From a checkpoint of a small transformer trained on Wikipedia: 2 heads of 64 (1 for keys and values), rotary positions.
MLP neurons of a small language model. Each row is named by its layer, matrix (gate and up: input weights) and neuron, and shows model dimensions 32-127. Each number is 50 + 12 x the weight over its row's rms, rounded and kept within 0 to 99. A neuron's up and down rows have the sign that makes its largest values positive.
After each neuron's rows, "fires after" lists the tokens most often just before its 100 highest values on Wikipedia text that the model never trained on.

L5.gate113:67 38 31 54 35 52 52 49 50 46 30 50 71 77 46 35 41 50 57 51 46 62 56 57 44 68 59 75 36 64 56 44 55 51 46 55 36 38 56 53 55 59 47 60 68 77 54 44 42 31 52 33 36 75 32 39 45 46 45 44 30 50 41 47 56 65 42 46 59 58 62 55 67 44 41 45 59 55 47 67 55 30 48 24 29 71 58 39 56 46 61 60 42 42 49 36
L5.up113:41 53 62 29 53 40 53 49 55 58 70 32 62 48 49 52 39 50 46 57 40 55 53 55 46 50 47 47 58 44 50 49 58 65 65 54 42 36 45 31 37 32 41 50 46 40 44 40 50 74 33 66 45 78 43 49 45 41 44 59 43 52 65 52 29 41 59 37 56 42 44 45 25 58 60 30 69 52 26 58 46 46 44 37 46 47 45 53 45 62 61 51 65 24 63 35
fires after: ", ", "in ", "believ"

L7.gate161:52 45 39 48 58 48 48 43 55 51 60 44 64 51 29 25 54 35 54 32 34 60 42 56 53 36 24 78 44 33 63 43 58 62 57 38 46 42 63 60 74 67 51 33 46 56 45 60 60 30 35 63 68 59 71 59 37 41 66 32 53 39 37 48 63 29 57 33 57 59 55 54 60 35 56 45 65 34 64 59 52 46 46 56 51 52 28 59 36 54 56 37 45 45 38 59
L7.up161:45 52 55 37 33 37 53 64 46 49 46 42 40 35 49 45 75 52 57 42 50 25 42 56 74 50 74 34 58 61 59 59 41 55 66 64 50 48 44 34 61 49 42 34 61 51 52 52 51 51 43 56 45 56 44 46 31 68 63 58 54 69 64 32 41 56 45 49 38 55 69 56 44 40 60 65 61 28 46 54 48 62 73 53 66 41 44 37 34 39 65 58 37 59 42 59
fires after: "| ", "\n", ", ", "- "

L5.gate982:27 53 39 53 61 44 47 35 45 51 42 48 50 52 48 42 58 45 44 46 42 64 51 54 58 64 44 56 52 37 28 35 35 59 65 61 30 70 55 33 34 23 59 62 49 23 50 45 52 63 65 45 56 50 53 29 55 30 46 60 63 37 17 45 45 36 65 66 42 48 66 65 74 49 37 51 71 38 55 41 71 51 63 57 32 42 44 57 36 54 52 44 31 49 31 56
L5.up982:59 42 54 47 50 61 41 44 62 43 26 42 35 61 41 49 66 68 47 53 63 36 55 63 46 45 70 62 50 57 33 65 42 41 67 57 35 50 38 57 61 39 65 45 42 39 37 43 31 44 45 48 63 24 29 58 33 40 62 54 52 60 53 46 42 35 39 38 60 62 37 19 69 67 37 42 51 34 56 56 60 50 72 41 49 46 70 57 54 62 45 43 43 52 42 63
fires after: "p", "P", ".", "coun"

L4.gate545:53 57 58 61 48 27 49 72 54 56 55 74 49 50 40 51 37 55 72 52 48 43 62 49 56 41 39 41 42 37 48 29 63 58 17 55 62 51 55 35 49 72 42 50 59 58 44 38 57 56 50 39 59 56 31 45 59 67 69 62 41 37 44 44 61 44 69 53 37 55 62 42 74 45 51 67 55 54 67 63 47 58 59 54 53 64 48 34 53 79 38 57 50 51 57 35
L4.up545:37 33 52 59 46 52 51 56 61 65 44 55 46 22 46 65 58 80 45 37 74 51 51 46 57 34 39 49 50 52 51 48 56 67 28 57 53 68 52 44 37 38 55 76 48 42 47 67 31 34 47 47 47 53 31 30 48 43 38 51 46 68 42 55 59 49 53 52 63 59 64 42 59 41 62 42 45 55 41 32 50 44 62 46 53 33 67 46 58 33 47 57 53 38 48 38
fires after: "|", "m", "as", "Sy", "str", "comm"

L4.gate471:50 41 46 62 31 42 65 52 40 46 62 52 62 60 71 57 53 56 30 38 55 67 56 55 65 44 47 54 41 59 43 37 63 49 90 51 21 38 48 49 41 76 76 54 46 58 32 53 38 36 49 60 45 47 48 42 47 51 43 53 61 47 57 51 22 58 40 53 54 45 47 46 67 42 66 55 66 55 65 28 49 29 53 30 53 36 73 51 41 56 48 50 49 51 51 42
L4.up471:68 79 69 59 46 57 71 51 57 42 38 71 58 55 51 54 70 39 79 49 44 57 50 51 42 51 40 52 63 32 61 50 62 42 66 60 42 53 51 59 35 28 59 35 62 42 51 66 67 65 47 54 31 43 58 72 58 78 43 58 60 35 57 36 57 53 51 27 48 43 68 65 68 47 57 41 34 35 38 58 63 47 51 35 37 24 57 56 40 28 36 34 43 61 89 48
fires after: "- ", "% ", "non", "Sy", "ym", ": "

L4.gate480:47 59 56 60 08 46 44 69 46 48 47 42 57 15 52 34 56 42 55 68 50 40 43 71 45 40 42 47 40 52 65 56 75 57 58 58 50 71 45 55 27 46 60 52 50 41 41 45 53 50 36 54 45 46 60 41 69 52 48 47 40 72 60 51 34 59 48 52 33 23 32 52 63 43 55 50 41 47 43 63 44 55 40 39 61 62 54 72 38 45 56 72 39 66 64 63
L4.up480:69 49 32 44 49 57 61 41 61 27 38 33 54 64 54 44 58 61 47 70 40 45 35 60 33 50 31 54 25 51 48 43 40 54 54 55 37 51 53 52 56 62 65 44 44 53 38 34 84 48 56 64 58 59 52 42 27 51 59 58 44 60 35 57 28 51 68 52 53 47 41 72 66 51 38 27 50 51 55 28 57 50 38 45 29 50 54 49 42 54 28 43 32 33 51 60
fires after: "| ", "J", "; ", "Ch"

L5.gate845:48 55 24 49 45 65 58 43 50 42 43 52 40 57 61 33 41 48 73 51 56 71 56 62 42 42 45 52 37 58 57 32 47 38 53 31 57 38 21 59 78 44 58 62 68 44 66 68 40 56 46 28 63 39 66 46 66 47 69 31 54 69 42 51 54 49 52 45 59 60 67 30 73 33 51 37 66 50 36 56 47 39 73 57 17 36 57 45 71 52 62 48 72 66 48 57
L5.up845:55 59 36 22 53 53 55 58 60 67 45 81 66 32 31 66 32 59 48 30 57 38 38 48 70 41 53 37 78 77 48 49 54 64 38 52 49 59 58 49 57 55 45 51 58 50 32 46 52 63 51 70 34 29 30 61 56 30 78 46 53 48 34 65 55 71 29 56 43 58 24 41 60 55 39 57 60 54 47 39 61 51 74 49 45 41 22 44 41 56 84 36 38 40 68 31
fires after: "′", "°", "F"

L5.gate484:37 70 36 29 29 39 39 54 55 44 30 53 51 39 47 68 51 49 53 56 62 69 62 52 44 58 49 59 58 63 24 55 66 33 46 41 24 50 59 40 50 68 58 55 41 47 49 42 60 61 53 55 35 37 42 37 54 25 68 41 75 51 43 57 62 62 56 50 50 55 47 55 52 74 73 67 66 48 33 66 53 54 61 58 35 45 32 67 77 50 51 64 35 59 49 49
L5.up484:65 39 50 45 50 48 54 47 60 50 42 60 45 29 56 57 53 56 46 65 32 61 39 63 40 50 54 28 47 63 64 57 44 40 38 54 44 38 49 60 56 48 41 65 59 58 61 35 74 64 49 35 70 62 70 57 32 67 61 60 41 72 41 23 53 38 66 53 47 61 59 74 42 51 44 55 69 39 65 56 36 45 48 70 50 60 46 32 43 57 46 53 62 28 64 39
fires after: "| ", ":", ".", "r", "0", "Sw"

L5.gate540:58 50 47 38 53 48 50 73 41 62 62 42 39 66 62 59 25 23 28 47 17 45 47 58 44 48 70 55 35 50 49 56 52 67 54 47 54 48 41 48 64 37 75 64 68 57 67 31 51 44 48 59 64 50 62 66 41 40 49 63 53 44 81 66 60 37 48 46 41 53 31 69 59 35 56 30 49 49 46 51 63 49 53 53 56 29 46 59 52 46 60 55 36 47 43 43
L5.up540:41 48 37 47 45 25 33 37 75 37 35 77 38 33 31 54 42 65 49 54 73 39 54 35 53 30 45 65 47 67 45 46 32 71 53 61 58 66 61 38 46 51 22 40 56 31 38 53 37 54 79 41 59 34 64 56 47 60 31 43 48 48 46 31 61 55 42 42 53 65 42 46 53 54 58 40 36 50 47 55 43 48 41 51 66 21 43 59 35 70 49 35 63 39 53 42
fires after: "the ", "a ", "The "

L7.gate137:53 60 54 51 52 37 34 41 42 66 59 45 56 69 62 58 48 67 51 38 10 48 52 62 56 52 49 68 66 62 48 30 44 69 27 55 53 39 72 43 40 39 54 51 41 41 62 54 71 51 68 52 63 45 51 42 45 50 52 50 49 39 28 42 55 48 27 40 16 59 45 47 61 52 46 59 51 82 23 63 47 52 55 63 63 42 37 46 54 46 41 38 55 32 42 72
L7.up137:51 62 46 74 38 54 66 54 55 65 49 20 55 40 61 61 51 60 37 51 66 55 37 60 38 63 51 63 53 40 45 27 41 62 48 33 51 39 43 84 55 22 69 48 71 51 42 70 35 66 44 43 37 46 41 53 65 36 40 71 56 36 50 57 40 66 26 58 63 56 42 63 71 40 39 28 79 51 41 49 51 33 54 73 65 59 76 58 49 47 67 51 70 39 54 41
fires after: ", ", "the ", "in ", "at ", "of ", "and "

L5.gate506:37 62 52 48 67 41 20 32 54 38 58 51 21 53 62 49 61 52 30 31 40 51 67 52 49 84 58 66 54 57 32 23 55 46 43 54 54 40 65 56 51 39 58 51 58 47 59 40 53 27 53 44 60 63 71 56 48 35 75 56 44 40 50 58 44 67 43 38 35 37 54 31 59 42 67 46 39 40 54 43 44 53 68 71 47 58 40 47 34 60 37 54 36 49 36 55
L5.up506:48 46 41 41 53 56 58 49 34 36 61 50 42 40 62 39 40 68 45 52 55 50 55 60 40 48 41 44 59 31 39 45 21 55 60 61 66 44 42 53 61 62 64 44 59 32 47 44 72 38 48 36 55 23 47 67 39 79 65 65 65 50 55 64 41 58 45 50 50 54 55 70 64 54 52 60 49 37 46 11 53 63 62 51 43 50 48 58 42 57 48 58 58 67 58 61
fires after: "O", "G", "–", "u", "w", "W"

L5.gate842:31 32 64 34 38 46 31 41 53 63 55 65 42 48 41 12 52 59 41 50 66 50 41 59 54 49 38 46 49 51 51 57 43 40 58 47 56 32 51 40 55 37 45 58 62 46 31 47 30 54 54 40 49 44 36 45 35 43 74 62 45 50 54 74 64 47 65 36 55 39 55 62 44 57 40 56 35 50 45 47 35 49 59 54 64 39 43 31 60 54 66 50 34 59 33 76
L5.up842:38 51 36 59 25 60 44 42 41 50 45 48 33 60 43 50 42 50 55 64 35 48 57 40 44 45 34 60 55 46 47 39 71 49 81 58 51 38 49 61 48 68 45 43 45 52 67 42 49 44 58 52 74 36 26 44 53 44 43 41 20 51 48 39 51 41 35 43 68 39 47 66 15 51 58 50 56 45 70 55 58 30 22 60 32 54 51 39 52 50 49 65 57 27 70 68
fires after: "L", "C", "F", "H", "D"

L5.gate782:40 37 30 44 66 42 18 60 46 51 59 77 27 67 52 53 39 40 65 37 54 43 40 71 57 63 37 52 35 75 27 11 56 27 66 59 61 53 42 41 46 35 47 40 41 41 35 59 48 53 62 42 48 44 43 50 28 47 31 55 57 72 65 71 33 56 60 61 64 38 49 47 54 50 59 55 31 44 53 45 60 54 60 44 52 61 58 65 50 47 63 52 72 38 41 65
L5.up782:31 58 40 51 48 43 66 58 52 68 45 58 42 51 44 40 54 42 50 47 60 53 51 56 43 43 86 31 50 53 48 67 40 67 64 60 53 83 40 41 41 59 57 60 89 52 33 38 53 47 41 44 42 58 24 31 65 20 51 49 37 48 33 59 63 47 43 48 54 60 63 56 57 54 27 57 55 45 57 65 50 45 53 40 51 47 79 60 66 46 59 52 66 43 48 50
fires after: "S ", "R ", "′", " ", "- ", "H "

L4.gate442:49 34 85 52 50 37 62 44 52 49 58 43 39 50 51 31 56 48 56 56 55 44 25 36 47 49 42 65 25 58 64 60 49 60 49 27 64 52 45 57 52 42 51 21 44 62 41 41 33 43 45 36 52 57 54 60 60 34 62 74 50 60 43 48 62 49 60 44 58 36 41 55 55 63 39 41 50 43 40 35 50 56 31 64 55 57 72 69 34 54 54 57 49 28 54 49
L4.up442:55 66 57 51 43 52 43 64 51 50 74 56 53 46 46 57 26 79 56 32 45 65 47 59 54 46 55 34 56 54 62 45 51 37 38 57 43 60 62 41 43 40 44 50 58 49 33 50 61 66 48 50 33 48 44 35 35 33 30 75 49 58 47 58 45 56 56 39 51 45 40 53 36 54 52 29 55 40 62 38 49 60 68 52 59 63 48 50 48 56 55 86 59 68 67 33
fires after: "j", "h", "inj", "av", "J", "F"

L4.gate855:63 67 36 52 37 52 46 27 66 28 60 55 79 64 54 61 41 37 58 74 63 32 47 53 38 54 45 52 54 50 50 33 48 44 43 49 28 53 49 45 54 42 40 58 19 34 54 45 58 38 43 54 45 60 61 20 33 38 56 60 41 52 46 51 59 41 45 49 68 52 41 57 47 52 26 50 32 50 22 63 47 35 67 47 63 62 46 35 77 31 41 65 61 58 46 40
L4.up855:42 55 53 42 47 56 46 58 39 37 43 37 45 53 43 52 43 51 47 54 55 55 37 39 43 49 75 52 50 53 63 60 35 46 58 34 55 61 55 71 48 36 49 61 58 44 60 42 41 72 40 51 43 63 37 58 40 67 67 42 47 60 50 60 54 53 53 51 50 70 44 55 50 54 54 51 65 52 66 43 41 40 44 35 61 53 22 35 37 82 55 37 32 61 48 61
fires after: "Mc", "| ", "Ca", "E", "á"

L4.gate370:47 34 62 53 44 53 42 58 41 50 48 52 47 65 50 28 60 38 67 60 38 68 66 55 65 72 37 53 53 31 50 42 56 55 51 46 54 63 43 54 42 60 67 61 71 73 56 37 34 49 42 77 53 65 61 40 60 51 71 35 51 59 59 62 36 53 50 69 37 49 33 46 37 44 60 74 49 65 44 60 67 51 66 50 39 47 56 37 55 41 56 41 44 47 43 30
L4.up370:53 34 48 57 46 29 56 59 41 55 47 38 40 41 40 50 53 31 45 51 50 33 48 42 32 51 63 53 47 43 44 43 56 36 45 48 46 68 52 69 26 49 45 38 37 46 60 34 65 42 47 39 44 58 45 44 74 59 22 55 73 51 46 50 62 44 34 64 54 76 61 48 27 63 39 53 53 39 41 56 53 67 39 45 37 55 43 45 56 62 49 57 41 40 71 56
fires after: "C", "H", "c", "h", "St", "ch"

L4.gate504:54 54 54 54 73 62 46 27 53 50 50 65 40 46 56 38 40 43 63 67 33 62 45 52 53 39 31 54 58 40 40 28 45 47 38 53 65 61 62 30 41 40 34 58 67 49 36 58 39 45 74 37 37 52 53 60 43 54 44 46 59 49 55 54 39 48 42 49 68 35 49 74 37 42 50 32 52 50 73 58 50 41 38 51 55 38 28 44 39 50 13 65 66 44 43 66
L4.up504:54 66 58 44 60 53 73 47 60 61 50 56 46 28 67 60 65 56 49 56 34 56 43 59 50 47 73 44 41 43 58 54 55 53 35 54 39 69 73 68 32 52 50 45 32 26 62 52 60 26 21 57 55 67 40 53 53 38 62 41 56 51 63 26 46 50 35 38 47 47 53 66 55 49 69 56 83 34 54 44 69 40 58 56 28 23 52 52 57 59 35 73 43 46 68 51
fires after: "|", ".", ")"

L4.gate816:52 46 66 50 45 35 66 52 42 72 41 49 71 53 61 50 60 66 70 40 58 68 51 55 55 58 42 63 47 48 20 22 55 37 43 47 49 51 58 45 74 45 63 58 69 64 50 53 43 30 38 42 53 35 37 33 55 47 44 57 47 55 50 49 41 57 74 52 52 56 56 47 79 65 45 59 58 57 52 62 58 40 52 29 62 52 47 58 49 49 40 51 40 35 52 48
L4.up816:57 41 64 40 51 45 53 47 39 32 35 63 44 59 58 43 44 57 37 51 46 51 42 28 52 38 15 60 46 21 51 71 40 42 64 50 30 35 53 40 45 27 65 44 28 50 46 40 55 58 50 70 42 47 64 49 57 69 59 42 60 52 72 58 35 54 40 63 39 46 59 49 60 52 62 45 75 78 49 35 60 24 44 27 51 47 66 48 39 37 73 44 66 80 50 74
fires after: "M", "- ", "s", "ty", "Sy"

L5.gate265:38 64 40 42 45 28 59 41 41 68 46 23 58 53 55 39 64 63 80 41 42 57 44 69 45 40 52 35 65 46 20 51 52 50 55 42 64 61 51 45 45 57 60 59 43 45 56 40 58 31 44 60 47 50 63 58 52 49 43 44 57 61 45 41 55 70 51 66 55 51 30 54 47 35 13 64 48 44 35 48 64 56 54 37 48 50 71 45 41 29 55 20 42 62 68 80
L5.up265:56 53 54 38 46 47 47 72 59 66 30 68 36 65 39 53 53 37 84 31 44 51 30 50 48 36 41 20 44 37 51 71 63 32 78 38 51 56 28 39 47 43 46 41 49 43 51 53 40 66 47 38 50 26 30 54 58 38 69 37 57 53 52 43 74 58 44 65 37 45 75 65 32 37 44 54 67 44 45 31 74 51 39 67 62 61 44 50 51 57 50 52 46 62 72 80
fires after: "′", "°", "tur", "and "

L7.gate420:49 52 32 52 45 52 30 57 50 48 68 69 68 56 48 44 68 53 50 55 44 56 60 60 72 46 44 55 48 28 42 55 48 36 47 46 55 48 82 62 45 46 36 43 62 36 55 43 58 54 57 52 67 42 40 40 62 66 10 54 62 58 52 34 20 62 44 49 53 33 49 57 57 72 38 23 57 53 40 34 40 32 25 63 51 42 30 64 47 59 58 61 71 54 46 24
L7.up420:50 63 26 53 59 44 44 45 36 31 61 39 43 24 66 65 45 58 35 50 56 52 70 43 72 25 70 54 50 64 53 48 55 40 54 52 64 40 35 34 43 70 53 57 46 29 63 74 43 59 67 47 32 43 55 42 36 74 22 30 64 48 51 53 69 61 32 52 72 44 40 53 74 37 41 65 73 44 34 44 43 51 67 41 32 48 59 55 42 54 55 57 72 51 47 43
fires after: "in ", "to ", "In ", "the ", "and ", "of "

L7.gate15:41 61 61 52 72 36 45 39 45 46 50 52 42 29 56 41 71 40 56 39 52 57 43 41 53 65 62 26 49 42 39 32 46 44 67 45 46 46 68 33 70 45 42 48 43 41 49 47 57 46 64 45 50 46 56 56 54 42 53 63 40 65 63 57 56 61 30 61 47 64 35 56 45 78 54 49 49 65 58 58 47 36 44 56 35 48 69 44 43 40 47 54 58 54 57 55
L7.up15:71 37 56 36 51 36 46 64 43 34 46 66 50 61 67 61 40 57 53 36 48 48 52 40 67 60 44 51 46 54 51 54 51 29 39 45 69 49 47 54 55 32 58 39 50 43 50 28 62 69 53 37 28 59 75 33 37 62 26 40 47 42 49 49 60 60 49 49 48 41 37 69 37 38 49 60 50 49 56 42 64 31 78 65 56 37 54 55 48 59 49 41 51 37 47 42
fires after: "| ", "0", "′", "(", "°"

L7.gate682:24 44 69 36 65 76 63 39 45 46 61 60 44 34 53 51 59 39 60 59 57 48 45 40 40 54 48 55 55 52 52 44 50 51 58 72 52 18 71 32 42 56 20 44 42 34 48 36 63 58 52 48 42 33 45 37 57 69 50 66 54 50 72 39 53 32 59 27 52 53 49 56 65 32 51 52 67 30 63 52 58 36 43 71 72 48 28 54 70 37 56 48 61 58 53 58
L7.up682:51 42 29 58 53 46 42 44 32 41 57 41 66 44 62 64 49 34 51 36 66 44 23 46 51 60 45 25 54 34 67 53 43 69 46 42 57 59 84 56 33 39 30 60 51 63 41 43 68 53 38 65 56 64 46 46 49 63 61 40 33 55 61 53 54 49 50 52 41 67 40 45 72 49 75 39 53 72 78 42 31 55 63 70 41 47 75 51 51 40 60 23 58 37 39 54
fires after: "| ", ".", "\n", "W"

L4.gate851:29 67 73 50 67 64 38 47 62 45 46 51 59 39 38 48 52 55 17 36 49 38 49 40 37 54 43 61 59 40 56 55 44 44 54 37 61 37 44 56 50 39 36 60 34 62 53 63 50 46 54 38 67 49 50 65 79 35 59 51 57 52 29 72 68 48 68 51 50 32 56 63 57 23 53 54 64 63 64 53 42 59 49 39 49 68 48 62 61 34 57 39 62 42 46 60
L4.up851:52 44 47 61 53 49 53 43 41 49 55 52 58 23 42 79 72 45 40 60 70 42 39 43 54 44 70 44 48 57 53 48 47 65 50 71 59 33 50 70 38 61 65 51 61 35 43 51 48 45 61 60 74 58 61 43 47 52 45 55 40 41 60 59 48 40 59 44 41 57 33 41 59 53 38 50 52 47 57 49 52 69 71 22 47 62 52 55 38 53 51 59 67 41 37 66
fires after: "200", "201", "4", "198", "188"

L4.gate995:43 39 62 37 55 54 62 50 59 34 40 67 48 54 52 31 34 44 73 54 39 57 60 44 54 58 56 39 58 41 49 51 48 51 59 54 55 57 50 72 57 39 61 36 42 58 50 50 72 40 36 39 29 67 63 46 57 38 66 47 46 58 53 68 44 61 55 60 42 40 63 46 56 50 63 57 56 83 35 58 50 48 21 48 55 89 71 47 28 59 28 58 41 56 63 40
L4.up995:55 35 54 38 51 70 41 47 48 40 58 30 49 51 55 52 48 54 40 31 45 38 38 42 33 41 58 53 59 29 33 38 76 47 81 73 55 48 61 34 48 52 58 39 42 47 50 67 59 33 65 53 45 65 28 56 28 59 28 55 76 34 54 52 30 77 50 61 42 64 29 64 37 53 54 45 63 45 46 67 48 44 48 64 49 36 50 46 40 49 59 68 32 44 58 52
fires after: "| ", "or", "Mer", "Ch"

L4.gate1013:58 51 73 63 48 45 40 62 39 42 45 50 34 29 40 48 51 43 41 73 65 56 54 44 20 48 59 57 35 46 48 44 37 59 35 36 45 61 47 35 61 47 62 40 57 47 41 70 63 56 42 67 52 44 34 34 48 48 68 38 34 55 61 49 50 48 73 51 59 51 47 39 37 70 57 55 63 42 40 69 63 34 53 35 51 37 49 57 47 35 45 68 65 70 39 47
L4.up1013:50 56 43 57 57 59 57 52 71 46 54 66 51 63 52 45 54 49 44 38 31 59 66 45 59 57 68 52 72 60 65 24 42 55 40 44 40 24 46 77 59 47 37 41 58 66 30 58 62 36 23 28 45 57 54 60 53 30 47 52 52 53 64 53 32 39 61 30 29 33 40 65 56 46 62 54 59 28 43 79 29 54 52 59 49 49 52 50 39 48 33 65 57 30 52 60
fires after: "|", ")"

L5.gate446:38 48 51 38 57 37 35 55 40 28 41 42 44 60 66 48 63 61 52 50 53 46 63 48 64 57 49 67 55 61 40 50 26 37 63 52 45 53 49 65 52 51 62 69 44 39 41 63 42 57 61 47 68 48 61 34 67 47 49 41 73 47 49 54 57 18 61 44 56 62 49 41 43 62 46 58 45 53 63 53 42 74 59 63 40 68 23 61 46 41 44 19 33 33 51 38
L5.up446:76 40 67 65 40 48 21 50 41 42 48 35 27 60 62 42 72 50 82 29 46 50 59 34 51 57 48 52 63 63 38 46 40 57 35 50 49 43 78 50 31 49 60 58 60 58 56 52 34 52 53 47 62 60 53 55 56 61 65 56 66 46 51 56 39 36 54 40 53 78 57 31 63 71 59 54 49 51 41 40 31 47 56 39 53 43 33 66 51 40 46 41 52 43 49 49
fires after: "P", "p", "m"

L5.gate817:50 49 45 63 49 31 53 17 47 60 49 43 59 61 28 41 65 56 57 47 32 44 30 51 55 31 49 64 58 59 65 52 53 38 48 60 58 39 53 64 44 39 33 71 60 67 41 61 48 44 48 60 66 53 44 55 54 34 47 60 48 44 46 57 49 47 52 54 74 50 40 51 56 56 48 43 47 42 51 63 66 47 60 60 49 28 69 60 53 44 49 29 44 43 48 55
L5.up817:56 52 42 46 46 30 57 47 45 27 73 53 49 52 54 31 64 55 67 68 44 70 37 39 49 50 49 42 82 41 65 58 55 48 60 43 57 48 54 62 57 43 35 36 64 78 30 43 60 50 48 76 77 39 51 36 69 54 62 51 26 30 58 56 43 44 59 42 60 54 67 49 76 43 77 49 27 51 23 45 48 26 33 68 42 48 64 40 46 46 37 64 78 37 41 44
fires after: "in ", ", ", "the ", "K", "("

L5.gate25:77 64 55 51 57 31 45 58 35 48 57 47 65 34 58 47 51 29 41 51 41 53 39 74 40 56 43 44 50 51 59 53 35 45 58 47 36 31 50 42 33 38 52 52 35 56 60 48 41 45 52 31 83 49 50 56 42 56 70 52 52 64 50 59 51 31 38 46 55 77 42 53 67 62 56 46 35 42 53 68 49 21 58 51 44 42 57 39 60 47 69 39 54 51 45 63
L5.up25:50 42 55 66 33 43 47 41 39 64 40 36 71 55 50 63 48 33 73 49 40 52 36 58 48 37 76 54 78 54 46 39 59 53 64 72 56 34 53 53 58 51 59 62 38 37 53 70 54 41 47 75 55 29 53 51 46 30 45 22 61 37 47 71 36 60 66 50 61 49 67 32 68 35 33 64 53 50 61 46 50 53 49 75 57 44 78 42 46 30 53 56 48 58 49 53
fires after: "202", "201", "200", "199", "-", "Soci"

L5.gate865:42 38 62 51 36 35 54 60 55 51 40 48 32 60 49 48 38 65 79 65 37 51 22 58 62 52 47 23 44 45 64 52 39 45 50 46 39 31 36 48 37 39 36 52 51 51 47 38 31 41 75 41 32 47 52 43 57 45 44 30 53 45 52 71 41 55 37 45 58 54 42 56 67 52 29 42 68 40 39 50 37 46 35 84 59 64 40 42 50 46 52 20 58 69 34 39
L5.up865:69 62 48 43 60 44 66 42 50 66 38 52 45 75 61 65 53 62 50 52 69 51 62 54 47 39 52 67 60 24 63 69 68 69 51 46 22 46 75 43 70 70 51 50 41 44 40 61 56 45 48 68 55 78 46 60 38 81 47 50 36 49 49 58 44 50 79 50 50 66 42 39 32 50 57 55 25 61 43 92 45 58 56 63 60 57 59 60 40 52 42 57 40 30 59 39
fires after: "H", "M", "B", "C", "Qu", "h"

L5.gate768:47 35 68 53 36 66 36 38 33 48 50 55 45 51 40 48 35 77 53 33 51 44 54 26 58 32 47 52 71 62 57 48 66 56 75 37 73 41 38 38 72 50 42 76 54 52 42 46 55 58 56 56 47 35 39 52 35 44 43 48 42 48 38 76 56 49 70 61 54 36 64 37 54 52 33 38 51 59 49 53 68 58 52 26 50 45 33 59 38 52 38 50 56 23 71 56
L5.up768:54 51 51 62 34 44 66 47 56 53 36 60 43 63 59 62 46 42 46 37 16 78 52 49 50 58 51 31 61 62 37 43 63 61 37 27 38 62 56 63 57 33 51 52 42 65 53 44 60 30 35 56 32 36 52 61 48 39 54 57 55 36 58 35 43 71 42 49 51 39 45 60 34 22 76 36 34 66 48 36 57 52 47 53 67 46 59 57 35 61 36 34 32 65 57 65
fires after: "\n", "M", "- ", "B", "R", "Re"

L7.gate820:45 66 41 69 44 60 36 62 56 46 76 54 58 49 49 41 39 25 22 36 64 52 86 65 64 48 48 65 43 49 56 41 45 42 42 52 54 42 60 62 73 26 58 37 51 35 52 45 41 58 54 65 53 73 42 51 61 60 53 62 74 69 52 54 54 48 57 43 45 59 52 45 64 48 71 67 53 49 60 57 55 49 67 30 37 47 52 72 45 38 62 44 48 49 39 57
L7.up820:61 58 26 54 45 52 57 45 49 47 47 53 50 65 35 50 54 64 64 42 76 36 42 20 69 64 56 61 40 44 32 61 63 32 72 42 47 49 64 59 50 49 36 52 55 45 60 56 48 44 65 53 52 39 34 52 77 68 65 51 59 54 53 32 49 60 45 53 40 47 50 39 51 61 33 52 47 07 37 69 57 51 66 27 69 59 51 38 43 58 49 37 48 46 09 32
fires after: "| ", "\n", ". ", "\n\n", "P", "p"

L4.gate596:66 54 33 35 49 38 37 36 58 50 26 39 65 73 47 54 59 60 63 37 57 40 81 42 39 57 59 33 39 36 66 38 35 58 43 33 34 28 59 56 47 43 65 56 44 51 43 55 25 54 45 52 51 34 50 50 36 49 60 64 21 54 59 54 70 58 33 51 27 43 58 43 71 53 48 56 57 54 50 59 52 54 54 48 22 54 65 54 50 53 38 66 43 42 52 59
L4.up596:47 39 53 47 53 64 77 52 44 66 71 53 40 29 67 48 59 52 44 45 42 55 46 21 46 59 37 68 50 61 40 61 34 51 68 42 60 63 49 49 65 41 34 42 46 69 48 57 45 59 59 63 38 68 50 31 49 65 41 52 62 47 55 52 29 39 43 39 58 30 35 41 40 41 49 54 55 26 40 36 51 57 40 38 80 46 27 44 69 39 50 54 45 67 69 57
fires after: "O", "A", "on", "am", "i"